{"n_layer": 14, "tie_embeddings": false, "parallel_block": false, "lr": 0.000796, "lr_head": 0.0081, "decay_shape": "linear"}
MLP neurons of a small language model. Each row is named by its layer, matrix (gate and up: input weights) and neuron, and shows model dimensions 224-287. Each number is 200 + 30 x the weight over its row's rms, rounded and kept within 0 to 999. A neuron's up and down rows have the sign that makes its largest values positive.
After each neuron's rows, "fires on" lists the tokens most often at its 100 highest values on Wikipedia text that the model never trained on; "fires in" lists the words (lower case) most often at its 100 highest values on Wikipedia text that the model never trained on.

L5.gate1151,218,185,165,173,260,159,201,133,182,195,175,216,188,146,228,191,194,141,181,173,182,207,185,223,133,250,221,191,149,193,192,192,181,247,158,147,202,231,188,138,235,212,178,174,192,168,201,260,170,225,217,166,200,211,246,181,216,140,250,185,213,175,206,176
L5.up1151,226,199,161,219,236,161,200,131,193,183,207,189,183,195,202,206,246,183,181,157,148,180,258,198,145,234,276,224,175,214,211,248,220,248,152,185,192,228,198,188,212,173,209,153,179,205,177,207,185,235,204,184,208,241,186,215,195,169,187,197,209,227,177,172
fires on: " On", "On", " on", " Kap"
fires in: "on", "microbesonline", "kapri", "syed"

L10.gate608,175,213,175,183,220,213,192,201,203,218,210,172,160,215,145,274,207,157,170,190,203,223,225,220,202,155,177,209,248,197,141,215,203,217,223,172,191,188,176,169,194,246,135,242,180,204,219,243,225,241,195,219,235,212,147,160,201,167,151,148,140,177,182,187
L10.up608,204,180,165,217,152,188,194,197,155,176,204,144,175,176,196,262,178,165,250,230,199,187,173,210,240,179,183,204,172,219,204,165,221,214,212,193,176,202,206,143,257,210,191,232,205,230,170,188,198,239,155,173,174,153,199,192,212,201,187,167,182,226,152,234
fires on: " is", " a", " can", " It", " it"
fires in: "is", "a", "it"

L8.gate330,186,192,186,162,132,275,153,232,155,253,187,178,214,188,203,222,170,189,225,115,218,144,261,232,195,186,148,201,186,170,170,157,277,213,177,139,175,185,231,198,208,208,183,212,202,220,242,217,195,203,157,233,224,149,166,198,140,169,180,194,181,210,174,232
L8.up330,202,169,212,252,252,205,188,182,185,206,199,203,274,209,229,200,250,210,189,172,212,288,205,248,197,175,200,186,200,232,157,219,193,183,165,218,221,164,242,182,203,232,201,221,170,139,219,249,233,212,263,221,199,168,205,197,214,240,165,203,172,186,161,158
fires on: " from", "R", " by", "O", "St"
fires in: "from", "by", "rock"

L10.gate4,200,233,182,229,231,233,182,146,218,173,134,189,196,186,215,160,229,223,161,190,199,165,203,163,227,185,230,196,164,249,186,190,262,243,187,119,167,251,207,194,183,265,225,200,223,239,231,199,200,202,200,186,231,186,175,158,179,186,149,216,245,219,201,182
L10.up4,174,136,193,190,188,259,173,193,165,170,240,179,186,216,199,154,177,162,184,177,226,221,202,201,239,213,264,175,147,187,182,262,234,263,219,154,136,198,262,165,221,236,193,167,207,179,190,190,150,157,189,136,154,164,213,205,168,181,229,244,242,192,192,175
fires on: " as"
fires in: "as", "ascent", "when"

L10.gate695,170,213,235,205,162,193,173,207,166,142,244,206,256,190,239,203,224,231,232,124,243,153,208,186,162,173,219,187,194,206,196,215,239,217,157,144,220,161,212,201,214,178,144,229,242,164,163,209,227,161,148,258,169,186,205,257,184,226,205,238,199,215,224,229
L10.up695,230,248,199,214,227,208,245,183,226,179,208,186,184,179,257,190,201,219,182,221,185,190,191,166,215,160,217,186,182,168,160,143,228,228,178,236,220,202,199,166,202,225,268,175,211,179,241,188,213,154,183,167,174,195,210,191,218,246,205,163,191,165,254,168
fires on: " he", " of", " this", " it"
fires in: "he", "of", "this", "it"

L9.gate830,236,218,177,195,272,212,160,134,193,239,186,248,185,169,179,222,163,202,176,218,238,218,224,219,183,172,148,141,221,218,208,198,259,205,183,208,215,252,202,199,199,184,194,193,182,189,228,218,261,240,199,187,246,210,156,225,164,222,166,162,180,188,169,147
L9.up830,246,235,214,197,181,130,205,227,241,194,199,164,218,186,203,166,217,236,241,142,166,182,192,186,224,181,168,195,209,210,200,157,176,186,163,192,186,233,158,186,235,242,174,183,173,202,156,161,178,199,187,159,194,216,237,252,200,197,259,205,172,227,207,159
fires on: " is", " a", " was", "ly"
fires in: "a", "is", "was"

L2.gate507,244,175,162,164,174,180,187,187,242,204,176,198,198,171,250,176,206,159,186,180,233,215,220,192,231,225,168,190,253,212,199,220,201,175,190,224,227,205,171,158,227,189,170,211,214,208,178,218,204,154,189,149,153,153,184,233,177,199,197,180,196,198,222,227
L2.up507,227,203,186,216,221,153,227,230,199,251,167,199,222,194,158,203,219,220,211,203,160,175,221,247,241,174,198,225,184,160,227,212,231,175,198,214,221,239,151,201,153,253,232,184,208,212,244,250,201,218,245,207,214,168,212,223,262,196,180,197,175,181,158,222
fires on: " is", " an", " was", " 1977", " runs", "ones"
fires in: "is", "an", "was", "1977", "runs", "skating"

L5.gate523,198,261,196,200,210,183,191,189,196,138,190,256,201,222,182,200,168,183,185,225,232,278,231,209,218,241,202,207,221,229,250,233,261,214,195,127,194,192,207,210,193,219,208,161,224,202,178,196,184,220,212,215,189,219,273,222,194,172,212,215,245,211,175,217
L5.up523,239,220,209,246,197,145,254,191,190,157,265,143,187,235,239,211,183,215,169,192,210,186,215,214,185,208,165,206,202,171,235,202,206,218,174,246,221,147,184,193,218,180,177,221,191,208,208,205,228,194,191,196,224,206,188,178,201,207,207,184,231,164,162,229
fires on: " on", " at", " track", " On", " no", " Car"
fires in: "on", "at", "track", "no"

L9.gate1025,158,197,190,184,231,180,171,174,265,212,224,215,190,159,195,158,158,203,186,169,193,179,211,226,227,206,213,170,238,169,162,230,173,196,179,196,201,188,162,234,210,215,180,213,221,148,186,200,247,195,208,220,271,233,214,193,163,168,145,195,250,187,194,212
L9.up1025,208,131,175,254,212,186,207,214,171,197,225,222,211,209,238,206,158,210,173,223,247,237,222,220,177,197,231,234,171,204,178,197,232,156,202,193,238,233,219,146,235,178,171,181,253,186,198,166,226,195,242,226,171,172,240,135,188,180,172,213,180,163,219,234
fires on: " of", " than", " the", "ne", "ake", "ke"
fires in: "of", "than", "the", "takealot", "lone", "brake"

L2.gate1028,201,195,211,200,199,174,147,153,201,188,203,200,225,170,214,165,186,214,185,176,205,200,198,234,230,192,197,216,197,190,191,200,249,242,187,172,172,217,154,229,269,183,232,238,216,210,134,206,208,255,247,159,147,179,229,199,197,196,204,203,219,168,190,138
L2.up1028,123,196,225,192,184,178,232,214,227,184,265,246,182,191,235,171,224,176,169,184,220,156,193,185,209,179,183,224,186,242,174,165,164,155,217,224,253,244,149,197,209,173,206,205,225,246,179,207,257,238,254,186,168,154,191,252,138,203,225,158,197,233,161,178
fires on: " September", " October", " February", " made", " August"
fires in: "september", "october", "february", "made", "august"

L5.gate1039,195,226,174,143,164,222,189,224,192,165,206,180,247,239,134,194,214,185,220,175,127,227,198,199,230,233,227,236,160,179,173,159,165,202,193,189,235,243,195,247,181,198,172,173,190,140,220,220,170,254,233,221,211,297,254,260,247,265,194,225,162,219,259,184
L5.up1039,204,199,187,194,203,248,156,200,190,161,165,198,258,179,247,206,207,260,168,177,227,224,212,213,243,252,213,225,247,201,209,171,156,218,153,273,152,256,267,177,203,229,215,199,207,176,244,165,218,180,220,190,151,191,212,175,231,242,155,230,195,211,228,176
fires on: " he", " his", " park", " career", " goal", " racing"
fires in: "he", "his", "park", "career", "goal", "racing"

L8.gate627,193,190,105,218,212,195,196,239,208,210,206,234,176,156,244,229,162,169,194,246,195,225,148,215,152,207,207,173,155,183,159,224,229,156,181,229,177,231,174,182,173,223,172,184,173,197,138,190,208,184,231,141,170,182,256,240,166,253,179,223,173,209,212,180
L8.up627,184,253,219,257,238,194,203,140,148,211,160,142,156,224,203,193,225,191,182,231,187,186,152,235,238,215,253,194,199,211,174,154,236,222,207,221,202,275,177,222,183,239,203,187,227,215,244,160,181,198,202,204,181,212,127,227,177,177,145,164,194,154,201,174
fires on: " with", " With", " By"
fires in: "with", "by"

L10.gate937,183,116,188,230,184,237,225,194,215,188,210,167,222,186,238,186,190,177,220,207,214,177,172,243,198,206,179,198,153,197,215,119,184,210,225,203,209,223,183,230,236,201,184,159,190,199,161,221,188,165,198,204,160,217,241,170,247,171,201,203,199,174,178,167
L10.up937,170,167,204,168,189,165,239,197,149,182,214,205,196,144,180,197,229,201,220,251,198,191,213,176,198,188,197,195,219,190,205,196,173,217,256,235,279,192,223,174,200,201,199,189,237,225,213,220,196,155,194,188,173,257,219,209,193,182,197,191,226,218,197,238
fires on: " A", " the", " an", " a", " An", " The"
fires in: "the", "a", "an", "auxiliary", "aacc"

L10.gate1154,181,226,234,217,203,127,192,181,186,151,224,230,178,220,181,236,197,176,165,197,260,176,210,117,191,225,236,194,215,209,229,197,153,221,209,238,277,220,261,241,224,217,192,204,165,136,214,241,200,213,188,170,137,196,143,162,186,197,218,225,211,208,210,173
L10.up1154,224,180,194,214,250,232,164,158,180,197,202,205,244,153,227,197,186,205,206,171,245,213,174,245,210,164,203,145,183,189,194,180,210,194,139,215,186,182,233,240,239,134,211,182,209,168,173,183,214,182,198,190,240,184,218,190,205,196,181,217,189,147,233,209
fires on: " other", " the", " and", " of"
fires in: "other", "the", "most", "and", "various", "of"

L8.gate897,202,236,143,185,215,184,236,237,198,170,251,197,237,172,182,182,178,201,215,162,175,237,201,206,151,172,206,244,216,144,226,134,199,147,178,186,204,194,118,179,230,169,198,199,205,211,219,233,234,231,142,164,157,220,188,202,208,226,128,177,180,179,205,131
L8.up897,190,181,225,261,220,205,229,221,154,218,174,186,160,234,219,233,230,204,250,187,199,206,137,224,255,186,213,200,199,159,246,205,191,194,183,196,184,213,158,249,192,198,214,164,221,216,167,199,201,214,172,205,249,243,243,153,231,164,167,154,196,191,192,238
fires on: " with", " received", " With", " Men", " for"
fires in: "with", "received", "men", "for"

L8.gate1052,201,227,186,218,266,176,180,180,181,197,148,236,221,174,178,158,237,173,176,195,200,219,207,182,184,224,173,150,198,246,143,164,236,182,179,226,137,202,191,188,235,176,170,187,141,188,177,202,235,208,236,230,192,201,216,226,212,199,210,230,162,183,231,192
L8.up1052,194,261,180,162,219,203,197,181,195,210,214,179,166,234,172,244,200,195,193,191,210,234,206,204,253,172,242,149,227,170,182,176,208,224,217,205,205,184,205,180,173,249,203,216,186,214,217,197,270,238,223,241,211,166,177,209,244,190,223,237,125,186,188,172
fires on: " first", " only", "t", " most", " best", "n"
fires in: "first", "most", "only", "best", "biggest", "largest"

L9.gate35,212,212,174,186,184,214,167,231,211,256,240,253,198,199,269,229,200,178,158,222,245,247,169,237,237,219,198,223,206,223,210,217,186,191,239,217,169,230,130,174,174,202,186,191,185,156,171,142,178,206,176,244,137,194,258,250,227,222,200,227,215,190,174,230
L9.up35,153,209,205,242,159,253,188,206,186,191,226,195,153,171,222,162,202,165,209,238,222,178,249,184,244,181,256,193,177,207,193,200,215,194,185,211,204,197,252,206,241,180,207,228,169,195,207,215,218,202,203,230,253,229,216,185,214,217,213,180,222,210,216,207
fires on: " and", "B"
fires in: "and", "gb"

L9.gate1040,186,224,201,230,195,255,236,250,249,225,236,192,189,202,250,154,136,201,237,182,236,199,194,202,248,201,220,226,207,191,221,136,183,241,219,201,230,201,146,147,207,219,242,152,229,241,206,211,216,240,198,196,168,229,262,238,215,254,202,221,240,120,201,242
L9.up1040,154,212,265,205,197,225,160,255,215,184,248,240,194,159,241,205,179,249,224,176,195,179,167,183,176,211,181,207,230,179,150,207,172,178,196,215,177,241,168,141,195,199,157,219,217,175,182,180,155,164,200,218,169,174,196,202,151,219,221,199,211,199,166,192
fires on: " as", "ly", " with", "ally", "ing"
fires in: "as", "with", "additionally"

L5.gate209,185,248,205,143,219,174,232,184,175,175,180,268,171,168,274,175,168,212,185,193,253,192,246,213,239,198,265,232,163,240,262,171,210,154,180,227,216,232,163,190,262,185,143,192,234,231,178,166,216,210,163,142,198,205,187,215,196,198,213,255,198,205,165,213
L5.up209,244,210,185,177,215,205,197,212,213,196,153,190,182,141,246,253,206,174,192,148,206,174,165,215,255,184,257,239,166,239,241,246,157,191,214,203,210,173,179,250,219,188,220,203,217,264,188,204,218,192,192,163,190,207,173,207,198,216,193,188,229,216,230,168
fires on: " two", " and", " non", " one", " sister", " were"
fires in: "two", "and", "non", "one", "were"

L8.gate647,196,168,182,190,209,189,179,188,211,213,141,172,174,175,286,133,210,187,170,158,160,214,214,151,202,186,187,222,197,173,240,201,236,244,140,196,196,175,184,164,180,199,144,211,206,217,240,181,206,285,206,226,208,200,199,243,246,202,162,190,212,99,201,217
L8.up647,172,199,187,208,158,205,182,167,244,171,187,211,222,212,169,220,198,221,176,192,176,193,185,153,206,210,248,183,203,199,260,221,144,212,153,196,248,195,217,264,141,147,195,196,258,182,183,196,172,204,218,233,191,242,188,225,198,210,168,189,259,129,218,193
fires on: " as", "as", "asi", "ica"
fires in: "as", "halicarnassus"

L5.gate265,204,193,184,209,240,193,197,231,223,188,196,188,149,259,213,280,210,201,216,216,221,200,213,231,244,161,244,185,183,179,178,265,220,175,198,205,212,186,245,223,210,189,234,215,235,221,145,191,215,209,145,224,230,171,186,252,130,199,190,212,212,206,234,230
L5.up265,153,212,182,205,188,211,240,200,215,190,139,165,221,208,192,244,220,169,225,179,253,184,192,190,176,164,246,206,229,191,176,221,179,192,143,190,223,164,167,236,217,183,279,220,160,169,281,282,263,220,194,169,209,208,189,222,168,185,200,155,177,165,215,219
fires on: " a", " from", "ute", " on", " by"
fires in: "a", "from", "on", "by", "minute", "who"

L7.gate532,223,160,213,154,251,194,167,202,228,205,211,118,208,225,176,200,138,134,199,200,179,196,181,184,189,236,225,202,208,191,251,180,226,260,239,204,220,136,220,175,217,210,216,195,163,186,146,153,235,224,154,146,166,180,195,212,184,198,223,236,175,174,191,272
L7.up532,217,201,187,248,183,188,185,177,201,214,193,172,167,209,196,221,213,218,200,180,203,242,200,188,198,240,234,223,186,249,233,225,186,201,202,208,190,199,175,160,172,194,225,146,179,228,210,123,222,200,210,155,209,220,186,220,166,196,214,218,215,213,197,281
fires on: " which", " the", " following", "ora", " This"
fires in: "which", "this", "the", "following"

L2.gate460,176,191,235,183,180,211,212,210,214,203,217,189,183,167,219,217,221,216,154,202,168,204,182,145,168,253,220,169,171,192,210,165,164,137,168,223,211,209,161,193,235,211,148,221,249,175,170,202,214,163,191,154,183,152,242,192,164,172,180,242,168,156,230,239
L2.up460,171,209,221,227,200,185,203,197,209,155,171,231,194,232,173,261,244,229,202,227,150,188,155,159,180,217,242,195,234,169,199,232,208,161,231,228,149,233,189,183,183,254,214,232,198,176,174,215,229,171,156,192,197,231,184,247,219,159,233,190,200,258,208,184
fires on: " Award", " School", " awards", " Prize", " college"
fires in: "award", "school", "awards", "prize", "college"

L9.gate56,216,194,245,158,191,213,216,195,179,251,150,232,202,148,190,188,214,164,198,173,175,185,242,220,175,184,189,210,213,207,197,199,223,193,230,219,161,244,161,170,207,171,166,197,167,237,153,197,258,146,204,170,218,232,131,222,211,223,151,241,230,155,193,207
L9.up56,167,258,164,233,223,204,218,197,213,176,139,219,229,202,218,199,200,217,124,169,231,199,207,187,228,238,204,166,201,223,183,155,236,193,216,163,166,154,229,224,201,184,192,136,197,190,227,223,174,189,180,186,179,182,161,197,229,187,208,169,130,169,209,202
fires on: "s", "ad", " town", "on", " department", "y"
fires in: "s", "railroad", "town", "department"

L2.gate796,184,179,183,223,203,173,198,168,218,173,245,208,225,172,158,176,166,216,199,165,231,213,184,235,159,194,191,230,238,241,222,217,261,218,224,175,216,183,196,171,220,209,191,235,234,221,221,219,220,187,201,228,198,145,166,174,166,202,231,144,147,193,216,127
L2.up796,193,159,163,253,216,126,198,182,192,157,228,238,187,176,202,234,240,219,259,200,165,149,186,202,199,134,210,248,246,171,218,208,206,211,265,185,223,226,141,245,184,244,211,216,194,206,271,166,171,152,175,215,240,230,155,233,248,184,256,173,198,235,245,151
fires on: " 100", " often", " 1970s", " mixed", " Edinburgh"
fires in: "100", "often", "1970s", "mixed", "edinburgh"

L5.gate1008,146,217,185,215,230,203,229,241,180,188,137,155,230,211,214,177,184,183,211,164,216,189,186,193,211,222,210,202,216,211,206,197,274,165,268,220,193,222,196,232,225,174,162,179,220,201,178,199,170,167,173,176,221,239,250,238,212,210,189,189,213,162,252,187
L5.up1008,172,185,186,177,248,174,226,249,180,202,161,200,204,188,168,153,242,228,196,209,215,207,226,164,238,174,220,193,234,229,237,225,236,205,249,240,191,179,175,231,198,169,204,192,202,235,207,237,202,159,189,205,232,172,216,196,225,154,236,210,236,196,222,153
fires on: " the", " The"
fires in: "the"

L2.gate777,133,224,174,224,215,182,207,199,236,174,217,229,262,227,211,224,161,207,220,233,245,209,238,220,153,174,235,227,235,164,200,196,196,235,152,173,199,186,231,233,169,170,219,231,253,156,191,196,203,142,224,192,178,229,223,242,215,220,223,214,215,143,225,205
L2.up777,185,200,143,193,227,188,230,211,255,192,218,248,197,226,172,239,236,238,281,224,191,159,217,217,194,203,209,254,229,157,218,166,166,218,229,225,196,172,166,260,163,197,199,186,189,235,227,199,216,157,150,236,205,199,167,261,201,221,236,229,208,169,235,195
fires on: " went", " able", " moved", " ended", " reduced"
fires in: "went", "able", "moved", "ended", "reduced"

L2.gate634,293,218,233,194,180,293,199,170,166,186,207,184,209,174,185,209,171,234,196,225,169,219,151,219,244,218,180,168,199,173,251,188,191,183,203,238,181,241,204,209,195,255,185,171,217,187,180,239,189,175,236,258,198,190,184,214,248,209,199,209,160,164,278,209
L2.up634,186,260,192,234,224,163,236,152,181,183,211,144,114,177,240,202,256,224,165,247,251,180,188,149,211,225,228,162,203,199,266,200,153,245,247,214,162,239,147,179,203,231,196,252,296,191,207,193,206,223,235,182,142,148,196,195,205,156,225,232,195,160,175,191
fires on: " School", " Company", " Club", " team", " Board", " Group"
fires in: "company", "school", "club", "team", "board", "group"

L10.gate32,194,296,204,233,168,246,220,214,204,194,159,164,220,193,201,192,156,201,198,154,191,226,210,216,181,212,208,253,156,202,169,187,206,170,234,194,181,178,226,168,188,263,211,258,215,209,212,198,264,198,230,212,121,149,191,159,222,215,184,169,207,227,180,168
L10.up32,197,225,224,186,215,200,145,242,183,207,197,219,173,165,244,202,183,196,196,234,153,246,229,212,229,174,236,199,228,207,178,264,259,182,213,154,196,203,214,235,229,238,261,178,123,183,187,223,210,256,176,233,171,184,223,180,187,184,191,226,215,232,224,277
fires on: " is", " of", "s", "10", "8"
fires in: "is", "of", "8", "s", "10"

L10.gate142,200,222,236,213,218,174,197,223,212,181,189,188,220,153,222,205,142,183,212,170,201,281,251,238,177,228,172,235,142,165,193,150,169,210,214,203,226,195,242,197,181,251,166,143,211,170,178,151,204,203,227,142,193,172,140,176,187,202,213,215,187,144,177,175
L10.up142,142,201,220,217,213,190,232,165,216,246,192,100,221,259,184,197,179,194,193,140,217,197,211,208,194,217,189,161,207,235,207,209,209,207,223,230,203,154,239,160,198,189,161,202,193,191,190,200,185,243,172,186,222,181,173,194,243,187,211,201,153,242,219,223
fires on: "s"
fires in: "s"

L8.gate236,199,220,180,195,168,175,229,173,206,171,176,132,193,102,265,221,160,224,178,189,234,164,199,168,176,201,200,196,153,199,166,171,198,149,207,154,210,220,166,184,191,176,217,145,230,234,180,202,167,184,204,176,220,189,152,206,207,143,166,179,149,244,228,187
L8.up236,201,190,220,191,181,215,210,227,181,145,161,200,204,147,235,189,182,167,202,219,177,131,244,205,159,188,218,216,152,195,173,262,183,160,149,226,220,203,177,223,185,187,211,161,175,238,195,179,152,150,179,220,236,214,197,188,196,193,173,211,235,146,204,215
fires on: " that", " which", " this", " 1", "its"
fires in: "that", "which", "this", "1"

L10.gate183,217,244,200,249,224,235,192,159,182,173,225,129,184,208,191,134,218,212,200,191,180,198,180,139,257,193,182,149,172,202,196,203,228,221,196,176,220,194,201,215,200,215,174,207,192,205,224,214,182,238,186,202,200,199,199,204,200,157,203,268,179,228,173,218
L10.up183,168,220,242,217,150,184,206,186,215,207,173,190,229,149,172,204,213,189,251,236,230,218,175,197,252,160,156,177,192,233,200,163,188,158,253,177,205,236,186,190,216,275,164,203,224,181,208,229,142,248,143,198,218,180,222,200,183,235,198,216,223,176,226,248
fires on: " was", " is", " most", "ly", " were"
fires in: "was", "is", "most", "were", "are", "she"

L5.gate1018,206,151,202,194,213,189,218,134,164,161,186,241,151,230,225,159,191,195,193,215,238,176,238,193,208,210,241,171,219,222,244,227,228,189,231,150,179,153,215,196,250,212,179,212,235,204,143,219,186,188,180,225,207,202,189,208,200,207,173,219,231,170,163,197
L5.up1018,146,207,171,166,207,151,237,185,212,154,216,231,176,198,267,193,196,253,220,199,201,162,203,178,220,189,246,180,182,230,184,215,226,174,246,233,206,169,196,221,208,274,224,230,218,217,220,231,241,219,185,169,219,226,210,205,203,203,209,228,221,212,236,195
fires on: " four", " two", " 3", " five", " six", " 4"
fires in: "two", "four", "3", "five", "three", "six"

L8.gate695,166,170,219,222,177,194,154,185,210,172,229,206,215,241,235,148,171,260,203,188,170,175,225,172,245,156,217,208,146,160,176,209,183,222,216,207,120,202,179,190,196,180,160,223,308,269,221,246,189,158,208,225,207,231,206,187,156,161,176,139,218,165,189,158
L8.up695,170,201,269,202,195,189,223,249,175,198,164,185,162,198,235,225,221,164,152,186,206,221,236,142,185,161,246,266,185,187,202,173,249,203,220,224,160,189,210,211,191,172,199,231,210,264,233,217,153,194,182,178,198,125,194,166,214,143,244,167,203,184,185,197
fires on: " by", " when", " after", " as"
fires in: "by", "when", "as"

L9.gate519,224,173,163,206,154,200,248,211,189,199,183,203,248,160,150,208,204,146,148,189,187,238,236,189,184,229,200,259,140,215,241,191,170,167,197,178,173,235,204,226,242,201,180,167,164,159,165,226,205,204,173,208,135,239,255,135,161,193,190,189,174,186,201,210
L9.up519,214,169,236,242,184,245,222,143,164,237,245,221,151,196,220,216,208,232,187,202,200,176,249,169,224,204,222,165,172,182,238,222,231,176,231,218,230,137,155,220,192,195,200,173,196,198,206,138,248,215,210,157,212,235,197,171,209,173,211,243,166,217,231,214
fires on: " a", " his", " be", "ne", "s"
fires in: "a", "his", "s", "ennemis", "been", "be"

L10.gate611,200,215,166,214,206,185,190,173,151,255,243,235,181,163,171,157,165,236,186,242,210,179,202,272,188,199,215,192,195,206,217,204,217,192,204,132,181,206,209,161,231,165,130,237,187,194,198,199,155,183,226,203,176,152,178,200,153,175,229,220,185,171,203,234
L10.up611,175,218,216,240,230,244,170,172,233,242,156,190,170,244,242,200,176,188,163,203,207,148,203,169,247,210,240,173,159,215,244,204,232,233,209,206,157,207,193,181,198,230,152,192,210,262,194,182,232,234,147,153,154,170,244,263,233,222,206,193,182,139,208,198
fires on: " are", " were", " was", " for", " with", " being"
fires in: "are", "were", "for", "was", "with", "being"

L2.gate1062,179,186,230,195,251,254,228,204,186,172,190,194,141,158,186,183,204,204,172,226,190,178,215,199,229,199,214,179,186,235,234,185,130,222,212,187,225,207,172,182,208,258,162,221,197,193,127,179,221,226,188,178,180,195,170,202,228,181,246,213,265,143,194,181
L2.up1062,220,244,174,205,221,244,225,205,233,163,187,212,215,215,173,207,231,247,191,208,215,151,228,195,255,200,240,241,188,160,194,235,141,191,236,202,240,235,215,203,168,204,179,173,216,205,203,159,215,193,223,240,187,254,145,183,142,189,199,223,233,273,230,210
fires on: " was", " initial", " International", " Studies", " 2003"
fires in: "was", "initial", "international", "studies", "2003"

L2.gate9,137,201,203,243,194,220,248,184,186,201,214,194,234,169,266,203,193,234,214,191,194,209,247,224,217,172,202,215,189,247,156,177,198,193,212,215,179,183,191,179,192,212,216,233,212,147,163,262,200,263,165,135,148,189,195,163,185,200,163,227,234,184,181,172
L2.up9,181,199,182,199,220,207,201,258,168,234,223,201,213,167,161,196,163,190,153,277,242,212,190,206,215,220,177,261,212,214,263,233,150,190,158,228,188,216,200,145,219,192,168,190,239,190,144,203,174,157,234,167,177,221,167,247,218,229,208,230,151,193,222,247
fires on: " 2022", " 2023", " 2021", " 2020", " 2015"
fires in: "2022", "2023", "2021", "2020", "2015"

L9.gate1021,211,186,157,184,202,149,185,210,136,215,198,177,267,207,178,215,220,202,219,216,181,188,143,148,188,201,204,135,129,166,187,215,226,207,176,201,211,146,147,207,234,218,206,143,157,225,187,230,166,168,165,258,170,181,204,193,189,205,194,189,228,170,216,244
L9.up1021,206,201,231,222,161,227,194,151,176,148,157,226,208,136,188,188,218,226,143,197,183,178,237,236,190,169,199,207,242,196,185,198,177,217,168,186,225,182,200,245,249,224,216,158,189,222,235,159,237,204,223,198,177,259,158,209,211,193,150,178,208,174,237,229
fires on: " was", " is", " can"
fires in: "was", "is"

L9.gate298,204,243,176,217,223,185,158,201,223,230,179,178,195,181,147,153,145,165,184,178,159,199,230,192,202,192,183,203,186,159,220,187,214,217,239,172,192,197,203,196,229,204,207,140,186,180,244,188,158,192,203,234,230,187,262,184,160,171,249,184,232,221,191,161
L9.up298,255,207,239,198,208,177,213,186,193,221,164,203,196,210,250,223,164,191,172,250,159,181,231,236,194,240,212,229,213,232,191,222,227,126,221,182,235,160,187,184,203,161,182,176,110,216,164,217,189,168,217,195,160,263,159,188,242,251,198,197,153,161,210,228
fires on: " is", " was", " he", " also", " has", " later"
fires in: "is", "he", "was", "also", "has", "later"